{
  "n_layer": 11,
  "d_model": 576,
  "n_kv_head": 9,
  "d_mlp": 2304,
  "tie_embeddings": false,
  "parallel_block": false,
  "init_std_o": 0.0051,
  "init_std_up": 0.0239,
  "lr_mult_o": 4.0,
  "lr_head": 0.005,
  "warmup_steps": 200,
  "decay_shape": "cos"
}
MLP neurons of a small language model. Each row is named by its layer, matrix (down: output weights) and neuron, and shows model dimensions 0-191. Each number is 128 + 32 x the weight over its row's rms, rounded and kept within 0 to 255. Numbers have three digits each.
A block is one neuron, or neurons of one layer that tend to fire together. After each block is what it responds to, as a language model described it from the Wikipedia text at the highest values.

L5.down307:142146127101168100146118077154080136165152125178117141134132175140086157097099111158158097144103081077117130088121144109082122094164114096126069148182078144107094163144107132118175118160110070092149159098088142150133163141123078084131083159127142130118092101109150153161123148142132157158122144123128129150131096164118195109109158165199173074111142128161120095087105109103040108113165148140122130161129154096164132149106151150109174136177122115085111128152108186133137151151161103099085116131172091158124166129129148129103083137108133090160105169154096141138144156097159084180
L5.down347:056122177087147154123114106101175119127181078142138116169200128109115085133140135078226111136113072125176144152120152110136139162112069112131089130128133044081148126076135106148159197089134144095138122199101071194153201100124123093133069113104164144124125103101167194103115147031105130120149109192128100113119146153123153105101097102189088110111136121098116102161138136127078084124091116174119131117147078130152156077136168118179105058165129154105115156138125087173103142067126214146094086145148091134131130178138172152104087111145129035094092117126158150089096121134138160059
L5.down501:133174105160097139138074118159128144133144123077120076124099091131110104139134138120130143067094079208149107147107082133132209125119152112153096140083152164129149147104146141099176171135150113117148133158140158138163143131139135121162109116100158119102091146167137129192113154137093188173047139112102122166103098111142097101193145186112073210181105142094168167143114143099111083142174122102145114105094126124145126129137119137106110018136126089119159106108107230131138126061190139070130123125172090094128084117107151136102122066097158097143158097166131096189118106179101129149
L5.down598:057176121099114197180145148155120105166170125142074151137107118115102121155133081103167089111197162094112133123207185101112160131152120188045109119161095041091126096095095099083175136111104119154107111147122126147114178164137129155147082181144113144177077119085143154138111138075108056135142118134062111171133097140120148173127145115245228109110125185119092147093131048086143165116127098124157122090129123143088112181090118144088148145119098139096107150156093097094153157133128117146136086140140114165138128139085185108140070138161158134105124173130211137085126156092129105111
L5.down1258:151170137160138143112113097099147103072067145157120106200171106133147104096099109149180121113094110159109189148102159100175131078138103142115121138111105162143124137139101154111146087177165105093181087211139140093048140086145112155181090099174096116107137126149126109167134089160126080125159165130154133094188164111117130142142089109149153101115103054104169110090096156166115129136116057118110066124087172149137112142150118190154163130099153136094098126176086087105158138047115185118154128133071173108149116142092092147140066163143126115064157139161123148134190124149136164097
L5.down1635:110109166191155199153099115090145166127162104130071090134077101134144126115129100152133128070184118124142130145125161108102117167079124114094089138147124120110118156149092124147107123066115119137140141158150127128127134109118122115122083170127177102098101171110079091138123134060160173107153155123141161021125119147116141090099120105121147129147140132120170109155114096198137152060135102168110118083134118086072146123095090089164127159111066148130078157141102097103109110138196141106196113165108080110083134125165075157154090154118100101121106172156120109074138133071132069105
L5.down1982:133130147102169075147130109131127159086160122117184082128134081154120079142160122163136145139089106168156069184129162125138149107106149128163129134149122117205141112112178134109171191093169118104148211075144086138117125140151182133105190138086081154125096147146158149144077080107114106117099154165109061129142150056121151152100081124120096155143121144138146179141124098145067108134188086133092143152101154101184087118105155144067118075162121114145112166120101130119136130130138165117131112175108135096128105119120078133114106108160089124151144091171162136139076145045099182142
L5.down2016:207100133186062089107097100136134136135147096082118147149076172120132124119115119108111132097113163145085089150125147156161130123069089144217119093137111110165078154164124153103155112125140126120181104087152102133129131125147175111135129141117059168115144204124165121201131070150156160117119124185120056084139075115178123116134120178096080122155162093130123168116116083046176128107080141129161142108154129148113104037113118106127089142077187145230096153091048169149139170176130115095143126111196112091123097125124130123090078097100080162088159173141185154163130206171146139157
Description: Sentence-opening subject word

L8.down2068:122177168124073135153099154115162136179171156157060144157154158118136125137105120129132082067154133089115110111134100111109123091102160136120126122088066111154132151092194131102136144102152132121112173171189151112139173152151095111136114082146077114143150144179103168094130091181163166157147139084096075153141106117123072127099084095079154079134182140117106135083073126150082113139071085113098107069172144127075097171120111149165177125109116140195107131116124133097111149115151129093067132097109180115162159121129105098097116170115148161131108187096135128125153104096130137117
Description: Table header tokens

L2.down67:088154178118116123101123105118133163125014100097114077107108130154190187104110142070151162207103111051150179161085134215143135111120088106108099090151243137109125090143138114132132182134134172142105125097109100090213110135132145109153095135143121129108044178123105164162078169155155103135132105132171098138143088181130093116161117094180122086155121141163173144190131139132093148096123155074128084171146092164114152204046107165104185106054143085162122129101182154127090138049127095134159151153126124171136130148182073014113093146085116182187131165107168143146149152129143149163
L2.down258:108106138140166104146107103151111109114145176143157131161154111119100125155108115167140133167147158148130132144184093175142130134128122162171104112079135093021201158134129123186138140132097078065141123048129141145092071105163101120159106074095158050117134082113130153156129172158141149151138133102132112135141130169165128124138133140167162105152174151128044152159143139158099159137129164152145119218148071123145129111121168165164071214112203139115138110104148083129145149095151177114151220147102096143160127123105194158104095069117050135191124071121163169123118131134149125218
L2.down817:128172211095083069129129090136132078148118089174151127149168125191083130113180119164172164119112131106155100155119124130183167173138148060122152142130171092129106111131147115142106119141172184115133099061123124065102093129143127121146144161126091109161140152094107180153134117128198102126213149154127108172102106118109109186193111084130136100134115097109154093147122152163125101172118146078159181160069137183142118146099101128092106154088130111051156146084108166149136131141136110099122152101038167134154110129184100105143079216135035074144069089142165144152123101100138141097
L2.down855:136187212154090089140124104137162098133084095155154140111141102145140124143192136159185138141106113097170119163124115115116133140146142077090155143124083076135151117125176139131112125098169170125129087055111135113137103107143148129141108150140133080172111150122093147158144097088157111133203178132150131195126098124109102224177096103156163108135086168098163109173119115138133090147128134092123193171105108178119080084114100101085108112127136146104133126125113135172137129123126125095113152118101195180148118085154116139133051185148060081168046109148154137131148118108136136121
L2.down908:127149140163117125136143126113147088163106080082160132074106125085126086135211167185139147159150116138217120132143116147143230178125139162139140150165061104135090164147165097124126112142126101108126062119111149111102111087147101154172127123123125124142150095153118137124160169086150160153171138184127116148129110199150107122175092106207174118129141187112150156170127065152095116165094137079154141147094116173106157118080183110076108147068136152176115109103156164144139138135122073085141092131125126134147164123127178100154127137130109136171124113177070156180062125123102127145
L2.down1346:132172162125093124152122124109131092160104102126164145120159101157135108106230132156140148142089143100198112148120102132105196163130141063107124159174067113132083140135154102133127107123147150064129068073134130064096107098106140116174111172112110097140134134104125166150144114117179132122179148111129133158118103149132119172208097089149146124138134157099169115153131153145123098168114147059157174151067109189095116126130128135087095162061148119135125123139134169164148142138099126111141130141087176123121129099178136105144108164113061104196073099104136119163115141116107146127
L2.down1878:169094139161128091176129150149115187114170132137175106132130112184150117088104129199150052121136116137143158110129100136147209111160115042082103115128185088090105082147139139163133109162108159114142082144163148132140101215133135183113129090099190153156085166132063067145169100103094091113162107157134087173158147117072132118088143123179157094139148107141132144136145135168182092113118098127113118130129131177202149156104153125192157137064138160104129107109110180161150114177148075111045152172117069139125126090116159125134120156160082122121084158125166135079107107127095106097
L2.down2023:091175126083124105136090098104152082141112136102115155102141085131160127163183119175180094130187079058121157168180143124134156102125148106109154093091074120165087164113121157093189101147153173062092099061075124073127132179123105228115162184128060174128148111059114053117108151109121146077132146104149124149084095148119135119151141104076192110214099158101141184125144057158148148122090137100136130135179125066094163146148137151059132144100100067146112126160170151100125102155051114107141131091098132174176154129165127106160106119091140159152118127142172160112149113156170149113
Description: Capital letter fragments

L5.down634:138121157133147157121142122111164108119086131128144172134137123099131109149039105133157161175146024171085179121150119164074143177134163163131179165206172116097126145137165151100106099093164127096103095115100137103070109168110103128180140101203219140117147157115102073166114163119089129120157148163120171153155103139082125134121125082064122152129128179147050093113105151110080102241155104067173177125166089086100144177106130145158108212132078168123204136160128108059085068136086208079135148092121129112072165099170111163114088088075127143129122148119108127171162093162174147108
L5.down925:152129164112086114099142134162136111161239107116118105124179129155113121139159118061142144133159151136144151170098086162127146079098135129184088134162174116116129100065116101104083087202100043181144119126120068113132075086105121091118103145140087136116144112158153069086093127134120154117127119107108186086107090105199148044169127143112139093143138093179132081140130100139120084060119174152180107163137140202100103111138132168100048136147139142076150154063123160102120165050151154171113118111111162114110112062206135121135110100128147110166148155154076148100169123125120123050
L5.down965:102156081099108141119117088098182105135123093092156108124157118132149137138181160144104108122126054184189157150076037101091121109123122134123151120116173116120108151183122094171148161118161137123101158167133155179095144086112151121117159143091125139158133059115179167102089113171069165130125159080052115067098121120091082204140158164194129084124197104143166138163155100125146139079079154167132171142131118139189133159134092144157153106111165111100117166124130106086126175107146119083111104156165121101148131159164117157108152104168156078099132118198102123102070091153102147138
L5.down982:101118113138158103067128118043116121109137109110144176111107073119119080173093116139075099182120112091153119149099087100125078146148131092141105109167131177152076116105096135062109138107071092112127132168104095112087161151106159128131118136147106145173140095142083067141144139085121151133131151111115177124087108140143155150120143190180164123116158145133138177067121118109054104082126143133152128114144155106185116132173100070056146103103093109101166153141147097132118113132126120142124111162164101123142194205108140198135155127166092089119107152169124083108126111127189140180
L5.down1375:126144134103118158150153167127081106081137130083192097155148101076092111140171186107140147152126142177082123150139125168151125149124114151099114154135163174131129102073135117160144103116088095045155180086117103096187159152130154147152109103156191172143167142117151131135164185100168159088129176119079049126086085096106193099082118125055115122135139143072097116124069126142155140175161109128108158168130096132185159088135135081148140144073154111127138131109174146189149087189141137158124111093126126112096155169117073137116118086177119141115059079133069137139088147139190057134
L5.down1745:129108157134110147149131113119118085093112122150137146123188143115147149082108165141079127108121093138159146112206082072166103151148084138173098118170119118140126150131161142099111194114120132090130164126122166176176079171136182114171142090107100169118130106131151104138138110124128095107147199131135170164094147098061177098101142130095127135058137190105110161062095099127126105118128134079115112128121111128107161189189066129084142111099159162120112105160109123073067129106110071070142134186155177160111135139135178112149161119125133071156127148145100140148107132115100096145
L5.down1892:149074130121075230097167097117104150092169100078143115144110129113079120130105151106120137158176121121154091086087128137104139076110085097122138082137115116132159116114116096143122145079184147099102154099102133116103143087142141112142074090157121082107148115098181180193178171158139152149168114095100126113083117100075121209113079167138104067126136103135101141100137137118156141157174081108119165135159089129119097162083115204174152137132122173104112160153142141147072118178175129159135117143118154066116131147137141127138135131117082123111116131125129100171075113115143118142
L5.down2027:112118125122076147129136067169158134115118146089197103121129174131153128181194146127092157182122132112120154111091089089131116156132105153122131115138141080131135139120137106116086100113194101092152156148142103147117155104121050176103164114133106123090118107110113076141137182154153102129133153115125169097178103099117195127092110184146093102166080088108126086120099178155091098105181138150113147143156168180105123145112146150163098114063202136143094139162195111136188096062152103103117124158090142132122120133197105078110082116135109065144146171119153092144106144106065126127
Description: Quotation lead-in punctuation

L5.down20:079128111146136169178121131096090143085178155088138084099108127112146076133048095129113119160130076107090111091085112119153156119082172106178151124142100161136113200102123136165089143125119172174110150097186092123066111118094183129074106157152068181170107151096139104142118131141120155144119100131137058105157132111119046139129088184161164138131109093134155079209126054148180190161114137115100063132143144106134108143108183193159154147063080193137141134132161098129099149182095125116112141170163126143143092138134103201150122118100131160101095118132124120092121190122172101145
L5.down609:166096162118168112118071112132156113136073137108089119200092067094130121101105121134128083166128105127095119126108179182153103146135113186178088117066146161145136139084156134146093130117153163121188124085143116177100118130142152157124131097101129074139149207111078167180154097177158169137130093181115075155172145186127118066080147124148072126089126059094100138152136066117108092086099160159142106110103164176145143143173097122128151072093160116120193132125077102118097149094137136121098130168103169115104116122148079161093092111128185195081131164222123135143125095151134149159
L5.down1698:102156123114104136182158156170126118088070150168093097158064046174122132155136154131139075168160127123155131137174204121097111140105084127095118119101109138135143139074180148099079114097148199082148134142134091111072158103104149172164092098140091155102207089179105101097190167085146099166111125129096151113124132112093088209138091113161135134113118143090094113171082149088075094153132090095122081107133137177092156146124140108135098123133150112199143128120094151152188094109200145114066150118109132096114149126133150161120162129083138154087134130079150143100108089166079179127
L5.down1723:181145103115136148142170112126115112133135067124116138113138125179099086104103128138092167102093168148177159086173130119168145139068174143073106140138062075117122089148133108122163130087054193148141130171107039106092080144152113161173067153132070132163167169097158150137096136099112127130162116132165121132133088127153146158159117166190166126149172130129140108097085122115181122151150109165135150188132096116181125149090114177125067130060129126155106138111105121116142130168089134132167098122104147117211121175141055139150133179176126071166154154071086137134152172160088169082
L5.down1870:128144144094070120150174143127125157167089165134178122126093103182117110169068103091130110125103125121091148114106126101092135108120175118104140133108112169130114122147104179086142111097101193091133136105130169084065081141084122139125055174085111149109193156171121128106108148068160106123133157099158110089115201134164126163152112112089152146137167111128147147067109185157122103121163081104130130108087144160124086177139110113095093155143153097082124150172154115159157128121158143166097172143143126102079163086097149140096148170127128137135122168116165165142123147148081117060
L5.down1993:064082177130121134201094092141125158114094144188107091119102127133130105148098138152093108106080140082087150092192149158139137128132143148164088154177087117143105089090059115131075127066114128126099078165112131155127097133149131129052191145127108166135103095120183088139063106116158146150066162127136142135048139128172078135111147117140188073098112141111145126125139108080110122144106160120145092101158120177143162116164106138114071178134108209084118119097170124147139073083189155062099143124098149017124144079116100141128125117121139220134127116112113154161179104135132157158
L5.down2157:128096078152138123097086163133145124070134135073149150165094145157129134120110167089107149147181085149154077087185167145135182161141140138091173124186095092174125147113121094149120149098114082107106134152117130054100121118072132182209023176154127136138087109127161121123077136135119121175124089101123158163073139147127101144087099185151127119156182159144107117114101141082146180189175129091163155162090142098118115180094110147141133095103146180156159164174162147114188098109091168154153060139097097136138085036116187145074082099119139135172105129135103119142109141133156124139
L5.down2185:078172134148148119117166101144166091109103117138122087122096111141105127169150143081064142104158077086124127110101107121143176160106195110155172107176094135116157075150140108146085094153166229103091134076120136166073156202183110157084104125148096132077124058127129178129067110156136180088146118070148098180130131074119115166089182068164170127113088128124134108116175172100126091143163125089149172111126089124100146089090127112088099133115130133103130131054185165117143093148149100120113108132153154150121173074146109168099189186175081105143139096145123120142081136166132128151
Description: Mid-code identifier pieces

L8.down615:157090137125129205119075118113108135114161061129142154202153118103104168201113148105135153124094131167081122144105202177109104126160147062189118097131167160189117127113061145108135159106157134162146202093129100164128144116094125122131130104170094150134145141170164161131176173172159147088058098164172120106132127072143114094088109154127129088138134131116142212115075176125145142135082149142119149073150098168085128124132129139137137127129165074144174165106065101152099146107125111125081113151140181048147132174132125116132197133138141128092172125149131159161146138142111155110
Description: Introductory phrase endings

L2.down629:075115113111173157113155074108178101130173162110087152137156097069195083176159184133082152165104105114088104150139108116125141169120197215107121164148110105136113074107179120164094145090164104172223118175105144121125169113146124128180099092128163071099134130133062119100109116115050177126133099163126110116097086149160121047182165167188123118110096153094180111119079115124138117135135110042163104116077157106124146141099137136121146196117131159160082077115129085101126076121161120133087067078137149104133092104111097088149120157113149143086146130139094168173182138170103097153
L2.down795:109098073092041118108144134165140154112112161142148206129129153126130177137067116119117065122116164160165158129098170178126114115106161149091123148100080142128104130151176137115100193083116122132165159072113132135127140186110181139105166080145132170112108126082128133142124080094147155102123070068114140162054138067146153107091106171173148084136136129157159182138092119143170104135137102109182190130225169097156134121103118176135126114114117111156105119134101123128148158183158098104036083182112115137188145166151119107151173149105131137113102126106133131205158121164099144122
L2.down865:069071157195120102066131133135139109116143114082136141159144115153149084127130154121112124144111125082083154095112135175164082086165162122103182142129176146109089112139098117133131105103046191126101132136102112097106084162109150146118142145152145100105158143118083158148138136120123141139168159134122105099126112080140153131153140165146102143095140136128118151145164075134167066115140149063085118136157158140128111149122172154104062108071160152164150115065123118104134095190170067141131116124136129123115131102178106101120154191062066120097131172121098158116231091153229140065
L2.down867:179179084203103094112081106147106137168122151153094104124090153127108173138111167140134139090186179175147158147112147146154150165148165074165172100076155159152055114117113148094058177154056164153111126139151184148074094102153090084145108099127115191102124084107088170096168146124092136129120064165155165150112115088192160157097068160195099171145163138129139124149173126081156095167141145158175133112158137161096106114041133092102172124136113121133162132171119057185138209149146139098156151098136126159166097109120078122116129190154030116195140165106156139152105161157145098121
L2.down972:064154179129112088084095161128147140140105126091141150151107109155140146120110144142177114115099202137165162132114200149073166137162186087144119156131183134158103148166094111152135113134080177132125073154083130145066099046186127143121106128125086157138081125110134168085135101099162078155113142146147114118140080133156198158097110142115114118200126125144086112130097027090128083117114157117147082136134128143080165150121117059135088099166140121135099107119094099148088203170182091139115139158109096093118147039117091136101118131113134129173129137115090131131144103180087154111
L2.down1289:166158145115085044132144143148137107166159138127123107118105177165129134156089121117098150154138100077169165122087183137121157169093126126200144150149094118115142133102055115131068172118093077163129160125139184126105150159128177120181114150126147176076118125062103175108146103053096137150120064104148071132112152118182145122098125129186126107136087145129125133104110041132100068168111088089140101129177168107137153110095114077114101161076119146128109111102144152153123152156166111143127058188172098145162114087163136145131111144097116137106125129169046192162197131166210141146
L2.down1422:113101161142138132095161116100121093156147145113125087155134121172162114122212160121137170088098137092200141185118108073112126168113147103177196079164089103155171031135119109121093132098070112131145113111160137133108123132141159123131176127176104133124088136127087090119149079152113136112155132117130054169090107083104092146116132155108156142122161171137137149152178143107169110154131096140138186151153168155087114096160152075189082117084117110106080137117096122112084136074093115133109185152145094087181117070140132103116113115158097101080179105142060156154153120178152085100
L2.down1603:194167138105183057112116133159154122101154165110167094168138093140129111102114075134084192112162068144084067111041090132185112190132119177142139160170131117152193151105098126121106166175148125143159130150156158120051146129125173132194152115142168121099143143126137137124140124087153121123148117139165138134168121184115145140129111131130115075106145122143139129060074122117207114160175091057100150119119177115075110089148077081135168084109171139088104058087149131160184098122141157108099102143179163097195128121174134139129175127110134110079124120105167126170143121158144111131
Description: Pre-value separator tokens

L2.down163:169131162155164155137132141127164103112089107096142152218109104109103138163110098098160149116074146110083080147159133126202115080151114117112099125139190222144120152147147120067116132133103095101110168055120094132070146110109160163132158109087123156135149127156196151118143138103222113098142147094107146113159119158114125065067118081105096064121112108136128107152081095181133102168112155087108138133154121086134117113077124188161121107099160167177123092088111107169152125156187136091070190182080139148093116149106064105105159138126115129120125123132118178114175126126125133176
L2.down292:037137073090208139152156180166143119100112101130110142106129104149127067105108134103169097146206119150103125138096054168156141181098115134131098105099128127085092157142156141139093113135155173157135119184124165080132118146217105093154119114162182136090107178087125068129121162107121094160108138128066105111104142115143078049144119114076137090155123137106141144171093137117136161139080122106139080096115143134155147090168117109123125118105139066082085086143135134108099107141153107132133146124109137164145104076097149149177109138156130126176147120160160114097110122149063176102
L2.down338:127082110146129164079090096158115125133089158070135131156147118088189117126174102140112070112155094080148107135096109107200193143101101093111093145153135115129137148154167232152166117140130124119094131119140103120121150144123087151163116095100118146143104158116164195116089149112103124152133080115137082172152108047193127116124131097082119162115109082129112094067112169153109130179115143132121138079095148147159061128179074132164123078102127145175115142145114094122123166088153181098124126160127128137142141172150134171100087099093124113127066121041132138171142112139146118135
L2.down556:127164123198165173126136143052096115174092152159117106153174144151116118114123145133133163121091083113098119165072122110237101171163167113162130128133108148174126160135148160129086143146116161161152151158117146146046070090111150153135098090162135147128073145140125091085125138158184152171121114138127086118184151148078156104185077209138153069127181116055158154137090169141111144115134122067142094143155111092061087110120130135146178121149180166153167083106138088188092102097177094106113123140121150167114120134150141133129108158152160111091091154096102128066125128132088117158
L2.down744:100133139134134106130148140099151111174102140121119136182149136112104112087140080110148129142086074096118065167178116155138100164140135166156110125123077191088144114129139156104133131174104155171113123168126132126090165160088158146233100127083149143179105104098137141140118145131147218126129087141064052053066132101082114208188120085147113118115146219107125186162146079151111157117093124129092136066104093098109136100171093081144126117074152101108154122164054097127121084191122105058118136178163113135150133155146123154122135117156120157130149117176101128096133138160098175144
L2.down889:144133123139115157130123100142096093139098111097139169118114091117182154158151112141125124115083164173163082122122147133152085079118081138139161118142195126122168106112133138110106135155095118221069120044126117139102120094162092107165132141068119191106144128139131180088152065121159083154176102145116151132131115123177084126179131118212129108157111137141108116112103142162112121175151164065086170105110144123107114075151054160099134085107159166137072086064165102090119206147143142122110088149167119143134108129156083171079171133133121138138132132040197119108183104162168169198
L2.down1066:174166088117129151156118148103176126141099075106159146121151115109155149136049169132142179080100096156129140128152106098251107124129095080097083115092174156119069139114086109095203175153118175135153138181136161105014178170107178190149127190106100155127130059200060101136111176128152143136158180145155193099104082174096115131134184129155108114142125136073153119122125083144104111108168104101169121170132090096131147110148123127087106119118098116186126081100149125139059113193152158145115071126158151163055114114108136138123099142144156165182114214167109119112166100173134137094
L2.down1765:154116148124162072109146128104083110122110206096062113226134101152146131095150079121100138121166165122082179138175112182165149149060145144155102132070073131110088113075151146155104122148146090155174143155143129143104084107084152178121140132108106109117153148159137099110138105103143080130118103141121103176190145161145206062112121120000133121109111134114126115113148119129126173123107126152086138135086110144202081123153062096154075201110078091213136145071073110079159136125058143105126103122075140127180151159116146117104140149130108138140118164096156157057174138107159135177
Description: Clause-linking prepositions/conjunctions